python train.py --vocab_size=8192 --norm_place="pre" --train_tokens=900600000 --steps=6872
MLP neurons of a small language model. Each row is named by its layer, matrix (down: output weights) and neuron, and shows model dimensions 240-431. Each number is 128 + 32 x the weight over its row's rms, rounded and kept within 0 to 255. Numbers have three digits each. A neuron's up and down rows have the sign that makes its largest values positive.
After each neuron's rows, "raises" lists the tokens whose logits its output raises most directly, leaving later layers aside.

L7.down1354:155123121115141100083123127153163133118119105163127100117119146144150061049122059113096154094135135151131101126150138085136105138167119138151141145170115128087097154175156156103143121113070104088139106132153122103142160074142089144109051179153149170104090106116084192131126106124144159145132165161147081105089099123149118110113143122154169105158128154133100188142139160116216133146163123155128169074093102137143110147135104125117148111099176120132127111208114139161144126153079096196155096162151125126080134180130175146057122110122110109141127101161088145186115121135057145120
raises: "uction", "ward", "ft", "rap", "age"

L7.down1579:131111192147134175137162096097183126133098137150183133118102140101121154113101090110168169149149137165105090074077096150139168138150151144141119129110103109117143121097181118177114129052169140194122148133099121135132118156145136102183157109139187124044124120176121149148182103117118195125155120171105165099146103141155146214067158174165110134134145158143105128109135106176117128128136147124098036183088117124107138154155129105107087174198085109143146180120111142172091129143095079125138209158126119125129081136133109100168121122119124131136135177106131164139040134157127159085
raises: " nine", " seven", " twelve", " six", " five"

L7.down157:091120142119076097164126139134137141195125184105098157149150107105102134150150164134126104139151092107105151105116105148151120176136127142162106092164121114098094110110146172134195169169130088148178112109076121183120122141093107166147130110097115124095040100120123067178134186145115115153153170150085085087161091136138136146119088154147117098126140170147099090151157099183078104146152126129153172111112158091061131167077138135080137117140201149128098128120121130168136099095160087160105182151135109075151158184137187126181147114100122085166130098171132122109136158184077137126
raises: "ory", "ories", "oria", "ori", "over"

L7.down856:107095052120159127130147149076096090139176157127125132169197095081102140190099193120124120113132136086154110129144149126085107128091169131133099128117182153161175211096091098095107110117121188149130093077141159090129119154165170141149131104121141134107103096162166200110103085175076122140139097128095137120191090114121117145176142117160118166111099068119099098121133082080100146074146093151129125125144120152191088151174130137070114095118133144154093149154149126136178109141186175100162092117154144153137163128156146148124045103084077124050118154126132122138099153124159143167
raises: " are", " were", " have", " include", " themselves"

L7.down1632:166161144151133088065139140091102123121111114143138134091154099183205123102092078129171120133153152128199161152147058166103179144068101132140093230135144079122148033089115194172088114127090096151163172081170183150157147161108046146110115153126169042114160106141100131190090107047110128155125133082079149150097139086099108112118135128147160183179132084078148149170143157074150134130100086114140158125080121130122128174144110144111122169142085165172088101149105197195149138067152054097155145094129122209169189081145112128147152144145182130124101124156146127167137130137186087101
raises: "j", "je", "ja", "ji", "ju"

L7.down424:139149129106054158107080097138129114088149139072151120138148066112102062117107145121096135054118113157091096087139087194181149099108148100170152099112073123126104133076134160090089122116144101096211113165160152087082142073143153172165223131138149120101089146089170166156160107115147144172092140124102165149076110085165109109159168086151089127142127095098161131163149137187148151146166153101081202077138133162119130126135143131149082137094139194217104143130099180192138082088081099075123131131096141112139103141118136170111180193104113127109144135180146140114098125157194099091
raises: "q", " al", "ifa", " Moh", "eed"

L7.down67:217090088127105109123166148126118082143188158106122149158084132100151142109138063137128115135116103104119102084143121141121129191114109085141176136132204116131100108157130140109135120157131173149138146162097086077143058107093065128156126116057106097084112116124137145080134132148170125133091152090121110133150138156095124174140131138102142148147180121144180109148101120172152127077146118054156160116128125178051078181175137108144102135152131131137086095147144084160084122179096135107140133128093114175178149093057128099151133137140140119114143095163132099171067129108144144165
raises: " with", "with", " With", " close", " there"

L7.down946:150140076139135162100168148112153139121100017115121144169206093095089219070143136084100134100105127087085049144181105171144114067086097127156080156145163127142136255109129073101058169114110129094144090056134126124104117108169176134114134102099099122105152106190146155154144161175114151128112161159162146123126108106121130085141145120189085053152106089139073141119153112057095165128152133146105084083167155136127071110120097093161115139102167175157128087189141172150158167168153152107187137143153075117149108061124120121131146093149145132118077122100171127146122182135160093081
raises: " have", " are", " were", " remain", " find"

L7.down212:168171071181060133118140127134167134147185103142149132150121177124145212146174146089159130081154090147128147172136085149132106157080096074139106087142126132167148032197117151118121115091123121130156208107150070100112107184145108112096119148110123154159090124075116136108195158094108100119071170129155144126088118135169171135149171088098111097188095135154104096143176160131128106024117174100092134142138105137135168084181143147157196178132140114165076142151148086176161145109112117092170091138150139112139126119068159122114121117188145116119134157106111126146044153099109114095
raises: " between", " with", " together", "hip", " about"

L7.down139:133066117104141076143180108103153163151138137117249148171129196167151144068158074059151093137181180159172136136125125177115049097128119095175152085170148116123125163134173118169134106159095117084137160163141140104129201166124118085118135142145191207193147153109156152116132141107110133132137137205157076108134155163099131142124132074166170158137121154144185117143092124183112097135147165143154104146133158152105101108160171121139177057114110157139116151106148124180136147121107177118153115127125185140138174107158142101123173096168160112145115086166069171124120127155175163141
raises: "ished", " date", " Released", "ente", " name"

L7.down1184:114141120190132192117088107116117111121118098130075169157126107135116191148160132133063138167200144187103129096154134067087167138155158184131111072129166160109173143137125102082131032081112162150108179063109145096107128092143121142101153118126155085135154144134103061136115064137130109094146148075128045117118094094108136174184133028131136054111153113109115152138125115142142164166085147100132133163111072117099111134106147060137109140130154125123119160086129082139126161066116161104107134157111106129060136164074141096130119137155096151183148145141147169163083127175159067155
raises: "hem", "x", "st", "w", "ye"

L7.down770:130088126118107137108130121167241123088143103180185134113113163114144117105155132101153192147147092106111105140197125158164117169126106160160121109120156132143100106130222110111234134125111162126166096061096162153095122154130166098135131119112057124160111210115083167127120106122119164178071087131123079032144168119144133150154170156215143169125128118119085101117124148091083080108110170116132141138075145087150124145169135079135121174141081121107100106143099119201212135162107167190106133118112092111106100075148146129175131159079099098119179165125118086114121158071125121072
raises: "ge", "ges", "ious", "p", "k"

L7.down507:109168124144081111105129175141125183131094083109186187113104127126174106132088141141135137179166101061107128109111198088214182185110135087098167077123131176121149176103163124115112141121123164083144044155148122176122157103154125092169090127115111104092125150118128114101127119100181093069106152145146134138103108129104149122142107134098181186137168162100165156095088180119158138157155200131126092115073124102085130176166164098148100122135139109126119082093186138109139097094177131164115116114166094172168125094120154173168118141140123114152146094182186171117190116111134082087
raises: " coming", " being", " becoming", "ond", " taking"

L7.down643:087156092148093063168131104121123101101124216125122160127125180111089053177142131157186139126088119166134135109129154185086128090120150109117125120137162105098085170136106107068130140147032101102145132110133101108119082158070106106139129154125104147134133103146088143159096153157148146083089165163125108178149131039148070156121090080078174107079126144145108147125100189186124044128173091097088077093117163072110162141100137154135110104131115100134075095117112067154089156142079148138162122124166106120126155118164103110135104132136147106214106101125131150117078136122090119103
raises: " from", " towards", "from", " against", " beyond"

L2.down1678:156109100115138146152095149063113115082129080124109143193093116081192109182191134135133166169172118150137113125181162089159149107144128147135076154129123134145097137130156092103149108109139146120125197135111214118129150106130099166109183184124151177180145167124171131078113085226063146127164169110126110120139118070113135141165128093148132109152161091077106111175168144105127175204152183171140176143101169094055086161148112148127126102135188100138118107153052066147063156123117099128060111078111093145128210121139098062139157158095203115102161122106168128157103107059133100206
raises: "pt", "gg", "ll", "mber", "mb"

L7.down1785:183127098173083148153160149118132143181177169139136116122110138102138101156185156106118121123133125101147147146174159141132117153227168082130119144093112055110137144107116157175086068085175158129178154198098096079054122148111080134124102149066115124141089132084103164122122142120148095138112133168128094081135109116152166120097113091161139184115118072110168153155129123116141161135109127085136165088103147098147197113145122121106162117185139130180136092188109140081039137129126118139123068171122095120152114094108073098137182176098151150100141135141143156109166195173147103103
raises: " with", " as", "with", "mann", " together"

L2.down564:134085126150110148137136178130129182116103151144175133098169140137113151141146162121206101079120135125100169134118119155156167133144187058079098100124163101099150141145159204126122111158147178188102058134183124070172153194147124120100162177136108129182114056143107080069168125086104143193112102106141133122125125114149076138146162075156144111126157147131115150126089086112192140164115081113129154158131134127133147143099136167055139083102088179168187130108136139151148090100195103132088150101127117158104124107094074105094185112079121106154115169091143134131098111134136111113
raises: "ment", "ents", "ments", "men", " officers"

L7.down1140:132089160165129091096137095156140170151136078152175087107104124138128119146103151144143169129146159056096160106132092068141090141073153099086121167155017098176167114139146121100128151169135146098110151097134088084071162181154107130144125138159079154082121116128120083156087126156082160147139112125118140151107159190118176169152166151193155142078102090119107130113108126113130141131087157161173139107163150161121166162153140118105155104123099111195112100125152091109148089112092164124137128096105204178159125154150163155126163117085154136077154143153145114110065142140142122119
raises: "ition", "par", "du", "gress", "mit"

L7.down1988:103132133105112129105128142066218140138139112128149085112179123071155075154104183141192154144096149102176182118133155156131144151127084111170123131099122137093125114098116166126125102142114073136062154131149171094176131130172131208086085151161090194119106199120133152149101119105069129173188154082100114125135140159112164198150153067133135132145113099169084173123112088171154102089154145156175120146091107135140139159147188148136132180128157110132122169146200074151127103041110132162126162101091133067145107131109185104177128161119116116154142094144140182139150145139116164081
raises: "|", " dates", " foot", "chor", "ña"

L7.down2036:215109116108128099122111186166093142149082095170107120149118124146158108084099124177126099150128111165098147103109081117111116118101131134105101079069133168078073122138161133147138107168098125143130149167153118098170164107157167119162143141134193156158116039084089080087154165117179117086143168128141108093121125160128097145118066102106099079126113122141174145170134124161109089153085165146130112132136135100137167172107109098177166124066029178128176099139166118119064139208141123118132138123090121148143181097120151134179174136095172022085135152168167093104133124131121181170
raises: " on", " On", " upon", "ble", "On"

L7.down1748:104060119177149152128133124112152158123194179151151159050074112058160104147142150060145131106141122131114093122171191139160110139158191094142118123092096102136095085136167176143078150107189116144135130114142107106137103130131175096173140140139107120149114082124030176101113130089148128122105138195132164096157134139149162142160133103078165164163146181156092012124108072099164127068163163114129145147094137163073148095160116126075165063147044115171125131102115109123127142077142144098108169182132175109145093161149120100123121169158098162120102091181126144126139168144152081116
raises: " 11th", " 12th", " 14th", " 9th", " 8th"

L7.down1358:106083112097161154143152149116146122121134079148115136129157117075090186129104119103105115100104168138168108111150169136122125113153077122110073138159132057136160109168124121148153172100174048116148109099118197129098126135166173167159125094102095079106141126255175105169169189131065175108133127132125159150085092114134086085125167122113088176140124124156140086065118165071115119168087146126106136149155116122105120069109059140073153099081139134134143160132161123152169111171137150103110108152089117114133115091173115106131122138048134136147151164142100115106147096114149118140
raises: " were", " remained", " was", " could", " would"

L7.down1423:093096107088074170113130132127200076128117096147105113104151139073070144059084148121099161150116161135181119091138164140154109130176077147096111151157150063158117117155135130139122164115219071097129079124118169135138173122132168155154072058129151048092143146216129158174163144136111191101152141109107151130095099131118131089120177200052064169138127130136141125116117169087123123179090154123169161140132119111099168115134086159144156111035179145118111105159110127125180125146112126101114149138096093125101121106146076078134119132107157121132092148129138123144135083131136152124
raises: " had", " was", " could", " has", " did"

L7.down623:086110142067132103063151118154147131127158085094125109109143100172110063076161179132125130094113115199136144131121138129075075088120128100199094103178106209113135091123169089176104166117069127155153203137110123101147132206168135147152143098142079075101204151087129123122150166107107049085122124169125128100124128164161114159083126125115098148159153163123091113151130141150124139103104143027111115180189134155145188099110156182128129120121150044107179117062131171144114133136182141096137079155145127141173114141111118126122081147110146060189057165116119113127096093109087196113
raises: " it", " there", " they", " these", " we"

L7.down304:131098140120138084150119180133142165138168164124178103169114124139187104122143136115148097144096191147117160173156173164111099076091126101150120081130131133095135111133112151129159070161200135109096134115137137150126088143162165135077108068132113098102099120171117140153169048168081158096171135185173119080161134149099101116150094109059126154088136152138111102142126083096180103120142093120152155222107069136091163082126129132116147123063150130114092111143090104150122092078101177128137101151114117096156086119139137172165138148164104213130140127142118147122119127122102148041
raises: "est", " highest", "ges", "lies", " favor"

L7.down1239:151078084116110069092109123164151112124106140097143113131108102093157161131143134129084141088108157105109090083143095097174133103169172126153095136168196117148141182096151093080136213119128165185103135055147126116166125152146173145155177124165113133144141119078171169105163097164099118104073119074152134075091188206151158149097098108131156115112115105108168085159156135118146170065140119110204086132099086148058148134149143079150116140122145144126126151100122174102146099161118165131090128124159168166172167126120100093040214150168127059091069128107170089121162120081103109100
raises: " book", "ograph", " volume", " books", " lect"

L7.down1705:169101109100141081083134163122121177093138079112118116106168093134159105047154087128127074179115109162160116143175121088119082112058082118099099154097102135136100111070118108165048120123102093096137152155139155115094148092074108125118155105147134084119129152125121124105099149122141063099164134121125130055117097115144177142158092083113166147110097127085136092187169119126172143152140165149157106074173125134129124111132119070126125114111097111114197132094124116182149131129106133077082153138156133104101191146090128176082112170179148114099136124085177123106180141112176133114
raises: "'", "’", "Note", "As", "Team"

L7.down903:178185147140090162145111085092122119134113107146146137134156097080112119094118066150138176160131151118133157129124072083110136117124093145140130188109126119105183084174150153090143156174078109160209143140116167124123125187109131157130116116153147125171114077147137121092133112110178070145133166137134104143130114152089131130135150074129103188162084096124078122154118098177156089078057126130184126111104139142090162084096147181123081109171129145164119087111105185175144122137102143135124148119175185152132122188092134127194157123204081118131168164126181164133135173156136204155
raises: "ory", "ories", "onic", "ues", "s"

L7.down1849:100167098132070125131111092160144143082125113114148098106144114110128150118093142165131092168100141143124134110090105116114104139100137255111141104089103173152144156071149102109100131116137133133161180145128147125178123119156074129087116137184150157099190048069135148069095097116147110121125190094146141144162126083143155119111102138108142126138126085089067132186102142099107141138152154184096105127096102181148114130186175125138143093103091092156141112138111073180078166118173131153167146185174109164141117116098136121229114130080149145170136102135178103108139161123129168138
raises: " following", " night", " next", " spring", " month"

L7.down1655:179122105092123126082095149156179128130084109120122129149171096111147115181115129080111115140126115146174164180149134184135130166066081190166131081151126116124089124113124121116115089127132116099113109141167157091104147105165138111089163144085114123128107156170154099067146115121180143074079065181127127115161137154138129074180116153161183138102129123156146111151140078081122098113148085124097131095206115157076116133137153131049085104178105123185131152122133130115196109187109107121215214156157129090147139130107149142146137104109176131173161122100141122138135097154113121028
raises: "'", "’", " Association", " administration", " service"

L7.down74:134167108146114140105128093137149141122140154105159138097104165132168101062137166113168101179146187172164131154115115142145122145081131114058172136166148136078075113116131154199084133132089140147150103132127147165104143126135149164182155144144198127151154128118088087143139156159189075116097157187120093148114126125124071144045163149094113171142120157147123113156115138174174112116136113171145104129135145180144121147157079124152114115089104090140071115124179155151163167130116119105107162135134101099138171122123119115127090089160137066137153190122087129098146133122115166155
raises: " he", " they", " she", " it", " previously"

L7.down807:150183100090094103144144129136106123147079214106097149123134094247128175107138115123149109115113094158116196120119093092143078113098143114167167104105103198096075145157121151105141105104160157172074085143123109112142121168125152098075126150129140167172123165156133137099119119120181156148120164115150068130108113233106137118126037131161147101132139181140069141168108129168133114107114157120113118105138148129108097148162118139176164119132118137140119064145108144168106119143098094104141146103175134128140069117136066116176092116144098175118124171087109130140114130131104114110
raises: ".", " rather", " but", " despite", " because"

L7.down1597:126129162125179107159167056110131139146152090119182106115129148085115125191060191136088073127136119109154139077125129141117150139161167179101184118159149157126099154105127111147185138108111124145105147113122120099132108146130138069146147162154152164109129156114127125152147103154097087147107144111134075110130114157085068165117153149105076238162095101125126060167134080159129160107123137148162146084132129152181102086089165103135115116095110110114085144157139081126109137129061141191147062128119103139170096103083131132213080145142135129114156112128167085124079159075172112162
raises: "z", "zen", "zo", "zon", "za"

L7.down702:146110115115101100160153161119148101127167141125143106131149103094139139156107156093154099160137113150158190180107120103130116109116128189136133079159107076162147142101127079132086139195118134144126175115148131083094152142121159090145107108116176135143121129153059101089120175174189103075127121148125145133134164108113116105129141164121139160146071099146161131171097140075155089115114121147177127137070068151097085140151134127113129085179108108112141115068169083148184137080108155116091169140190164143109127142117111128162111098085103127112097149142152106113214124106108157057
raises: " same", " morning", " month", " day", " year"

L7.down142:159125178152177127139122135146103130134170151120174099186119069125137172087096164186149111138080131086111152098107095130076145117141116161142067119114114125054107143134104165131121081090118153156141170056156141072170063099204112124149106147146099147149150164106140125060130120171109124117138079118138175171148104121112087183169162127150126113120081211122144102113121086138132092180093151174144071134146182141080089066106130139207128103114093156076063129094073125128083108120097117131139152150107180113080106024123104120160109094113125122096135140121077178145087130122114162147
raises: "ring", "ent", "ing", "ents", "ling"

L7.down653:134128110102158153122199134110158086120133150101136079047105139187116112095162133150135154183162091177150137142079154084117114134064103105144135136099146199097098053126130120187165116127090121106165098111161134179089121132112126152132116142124174105121113118134096117119156127171156028159120123142109135120065170166060164160100164076113150110147127188133103208166103173149179095117134149164118162159130150173152096119123076133117132142169115148182139129168208154121158115095142101083181091101117092149117138204112149126109130102145115123115123203109104103128091158149088151126
raises: " it", " they", " he", " there", " she"

L7.down1283:091136187137108132143132100087094133144165162152125083112150123139156168166103111143142156078152126115150149157118153116069115136189161083158073095147185131120112178144130088160129103117096087176140169127134149131140161127083105147123125138151087150143125151194054106082079073161099116119112142107163085120129135115148184102151106093104139064153095094146106128151202161148118138118135124133075187154172120115161142148109138119086130150132111036151119145136155115151110174108151148138123135127134114143119106103131148089150110172144081118134107137174139116141126180092123152150
raises: "t", "ts", "und", "m", "th"

L7.down1481:041119091089133094111132136103124159124154186076142060113153139122163144164137132130094175160152160136125177133132068162105115127153115102120161159082127148133134190085183144133104094163161091087162129161118166135118163182105128138126138102133141116115100121112132068109136116123092166155105147081202140104130110140138191177157132120089104105082145086205166146093156096120108076128097153107154125178126155096132159127078186119175107151179111151133075147193128134073116122131148054085110122147169110101106077079172128092149138125088112146154115076191087094138135124093178142106
raises: "ble", "bles", "bl", "bin", "ti"

L7.down1032:142174148125078124096129106186092109126163102201138160184117089122096102119089140140155103140151137117106066104111113108169162180179199141207173144123084127121169118140107100100088135141144092117141142127146120118098111101153165125127109139168126133108120138126101118123105186206148122073083110119096134118130147126127160113147091126118113152183144169141077139111120088065130186115150087119147166103097131101076081131103133083159125126097171111141109102182130186128152174117099193108105109181126142106198154123123083157101125163187121131147115187185075118068188134170135128131
raises: "ture", "ge", "t", "nal", "view"

L7.down58:114067119124154106110147161163086170126137126151180147124151127120123193113130080113153081181094136129154134119137110131154110191133184071117195085113192073132126115151161103106117145148139106175121126053120124106138177104118203161151108123039156152106100090118101132103141116144143152132122208162123153139145165164124144161078112114117129074157120151152132126164071167118155100142139105154183133096117102095130109137159136136143096124095095136112131153112156156102051115158091039106116139127090175144126188138133140118118165115096110124110140100193118078124156118150143126132
raises: " on", " upon", " On", "On", " onto"

L7.down746:117144156113133159170144152129158104071158101140090169158132178099144134088105124119118136178146100183110140135114078130184153145148168083086129111142162149148173152134065103131101135115133123131141097173086190161156101122117114104139174062108098108088189074087143142112119133161162100159108131126158139157141117120103136116134102158098134098100107108119211151169128159202080066146133165183112153103130101148110053116091100100133089122120090110111138105104153130184120138130158158054084108115111145147107175085081106102112124108106101121073081100071154104149218145152119134128
raises: " to", "es", "oke", "ils", " that"

L7.down986:087076156105126098130116114128131163122077232160166104125166137146128116117157100159138093102141134106139115124123159100173077097163152173089154180168175139122117116081187141137178156125141145083127178115054143125116106149170130134110195155155135138052115134140098081109084168100123126147133085168153034066143142185163161183126121115161134090118121103133117096146145088107142151148142077116176168144110164112125100123094137111129142083099115088119131155137135135178189134072182148094113110178142127128130120121099079151054110138107130085151141156144135076045119129143151162101
raises: "gie", "ge", "ges", "ged", "go"

L7.down782:094120121118144160119129120128097164172131140124124122157091150058075114137121093090104177156140140127108057138127126082132139127119099159157148169122144124151153070150133094093192211120124136151144093111084099152099149064137172105108161117129080145168169148124121114135080138091115222136115158116135116121148163090148127155037153184209154128126126124156130185106096165137156173122146165140121130089119196073127150156128136148104144175124138132155137102117099131089148096119126183116111151124144129182166201130145163096128176131146148131096098093133118113136179136145164159145
raises: ")", "]", " )", "”", " charge"

L7.down1334:152101135133171141132152113136146080146150070116086181127140164174189143067120118100129132124148184084118126133119104076109113183137103152119092179155125126139130171088162123127123108157116130147113140131093126162121204141123143097184133144074165100153125140116160122106112133119116130140038101120114117183142139124136139061099159084188129123123079070123137066060133124145140141136131188121106091121163139103067134107120093120168184087133121147144103105102121061106098155108098116113082139121207148094125138075152100120169142157132123117212144146139099171043119113096133132073
raises: " see", " date", "mo", "ative", "ast"

L7.down374:079112181137128138172118139146123150079129164135154120121079119129109118078115135164049140135122102081117106130099149058075049125098153119133081154111118157129200118098152116162119087128087140088106139140193084169125120171064153150130122137139155109142115067050159115126134134149095119146085136093161099124104109103161168109089068105074116153186141118118150135156107197191170162133118205087134076183101132159136084142122101151139060144171130150151148149097151172131135148103108123113143100124118140134075133087108144141119132137116147092131164117140162107105180140165117150119
raises: " it", " they", "ever", " one", " something"

L7.down1499:145168155179053109174143119100112094095118138184156119025140142133107148112118161129126134090090173126147150142119139156134169143048119077140114152098158122117085118124162194163106100116089106154149151117148105096130142079120106150105148114183150200129126110156115095147032113186120068083124114168177135083119115087169094140159155163119131097149099113094157163073134126101160125129130156160092143094164114126134093154106140158124115162187133140134146119174145121115142129163070113126163147167094047070072183119136146125155186168140092073093122186162183143139097166135100168110
raises: "ative", "ation", "ations", "ual", "ural"

L7.down710:103165113077139086191139061114140179120137089177100109115121154125185110072129108120163126135166090157136131100130128124086154141132129097124146090069108161153142092153098147138144130150149089175158120095098080134107120116104172119132122083064153114134145113085111104131085155116145118103139121152149111134173070191167154157098093082161122094141118096123121162126077137118160065101128107134123087129150086096149116121035148076139112127120108091161137129100134197133175164140093112106160141093095087150112101149095096103121144120122142110068164155087157127101139068178103123161
raises: " another", " a", " an", " any", "UN"

L2.down305:138144067134120180167172165086150098111192099146104068063094121168104129121077143164111170149129113146105128124115085137121142110047135095138153121057177129133158106155084093111150126165145135051146158157190158087140119116117121160140173153061163123170165125071115168192082076162105086118150200115142174160127147099151185117106078104134144119117126150186098157071105087187151103112099165098138107127149126159159125108153133131129072062101124157068107131134101085113109126099141169150135149128172122097151143153105146091104115152072104105095147124125116128154153158088168175145
raises: " she", "oth", "ography", " they", "ographic"

L7.down499:114181145135105135142155115119121113095166085089101090118137110121142106149135040143097079163134086082127118133155064126090108063134151162086107138145077163142138122148131115110177127116105128135116157147068168130142117153143137106128099123100087166088167182086151147128116123166125186117108105152133123075125132111088112129112113154113141147135129118096156197167155121083172147161184166109170141152073102154160092126138137110086124058117126101179122114117111134166172122123164114149177112134201134130122136121152086054068103123156108136138115117104123114068153121172091109089
raises: " Year", " month", " award", " year", " Award"

L7.down1113:098178128142152070140146170103141146114057188156102139117112122085124138088148179173139129097107090125166153106114144132155155130109131127124101188141095099129138122102095167154089085122147169070110138186089099093133117176091123112108158183128098164140138062040076162177121074116114184123102165132168077115096142119108100155140126145120036144163136124116059115135108134156130160147153107193115138102152093083127142189177066103115115148107104134102173075108161064114160096081108154116109160114108135129144158135176135140147168062135140108151127113125146131102124128082144119070
raises: "ș", "ovic", "cz", "sburg", "wick"

L7.down498:136171172120164123142127174101132102194162101126135118182135127076089087148145176098098184077107183153144122136104131133100133073072065120126144146103138137107131076150131139178091084114112161144091122125193128149115064084169097150072123164128127128118143115136148119136117164115111125138111163125141108057122079192115055143123142116170151161143135105084103174140155138106123074153121123152104185145157147205143164120192172169137110158144116158107082142151155156150116158087094214154170159102109151124134134157096184070138162135112159141184123142195124168084143122104181140144
raises: ":", "°", " Union", "ington", "ê"

L7.down1304:136159123130096107164128157103188072125118155176157159133131150111148157102063133147151181126104139115107129149127114124159118113056123161158164137161128156076119110160154171077116147108130118210157089208114102072175155179187133179178146135089132131154160133100120125142131111129081145146069100101152161149094152194105132067174113113130172168128094170103146148131151148141160104143105103116146117101125143165134188102109158154145136116073172083129144134121106131119182142068109083086094120112133141142128128134142107112113126133125151116122186131111144130095109194130087075084
raises: "hip", "ement", "ment", "ery", "ments"

L7.down556:168127135122155119144114146099070154174064162148132163159099079114150090110078096131091171133065126129129082144121149115074119058140126120138122022177095197119120129117131106143108160137123121102119135159118109218120099125154126047159119135119094121054085095147108092111170130125121107132120117144143125103139116134120111083212144140164168089097154124125131163120116093070120160118123117120100099174159006093169113123137150111131105051109057121083123151094137112116098142052107174158117160133126103108098148141073137171141117151127074128134120111139189121130163156147125126078
raises: "'", "’", "fer", " Rio", "′"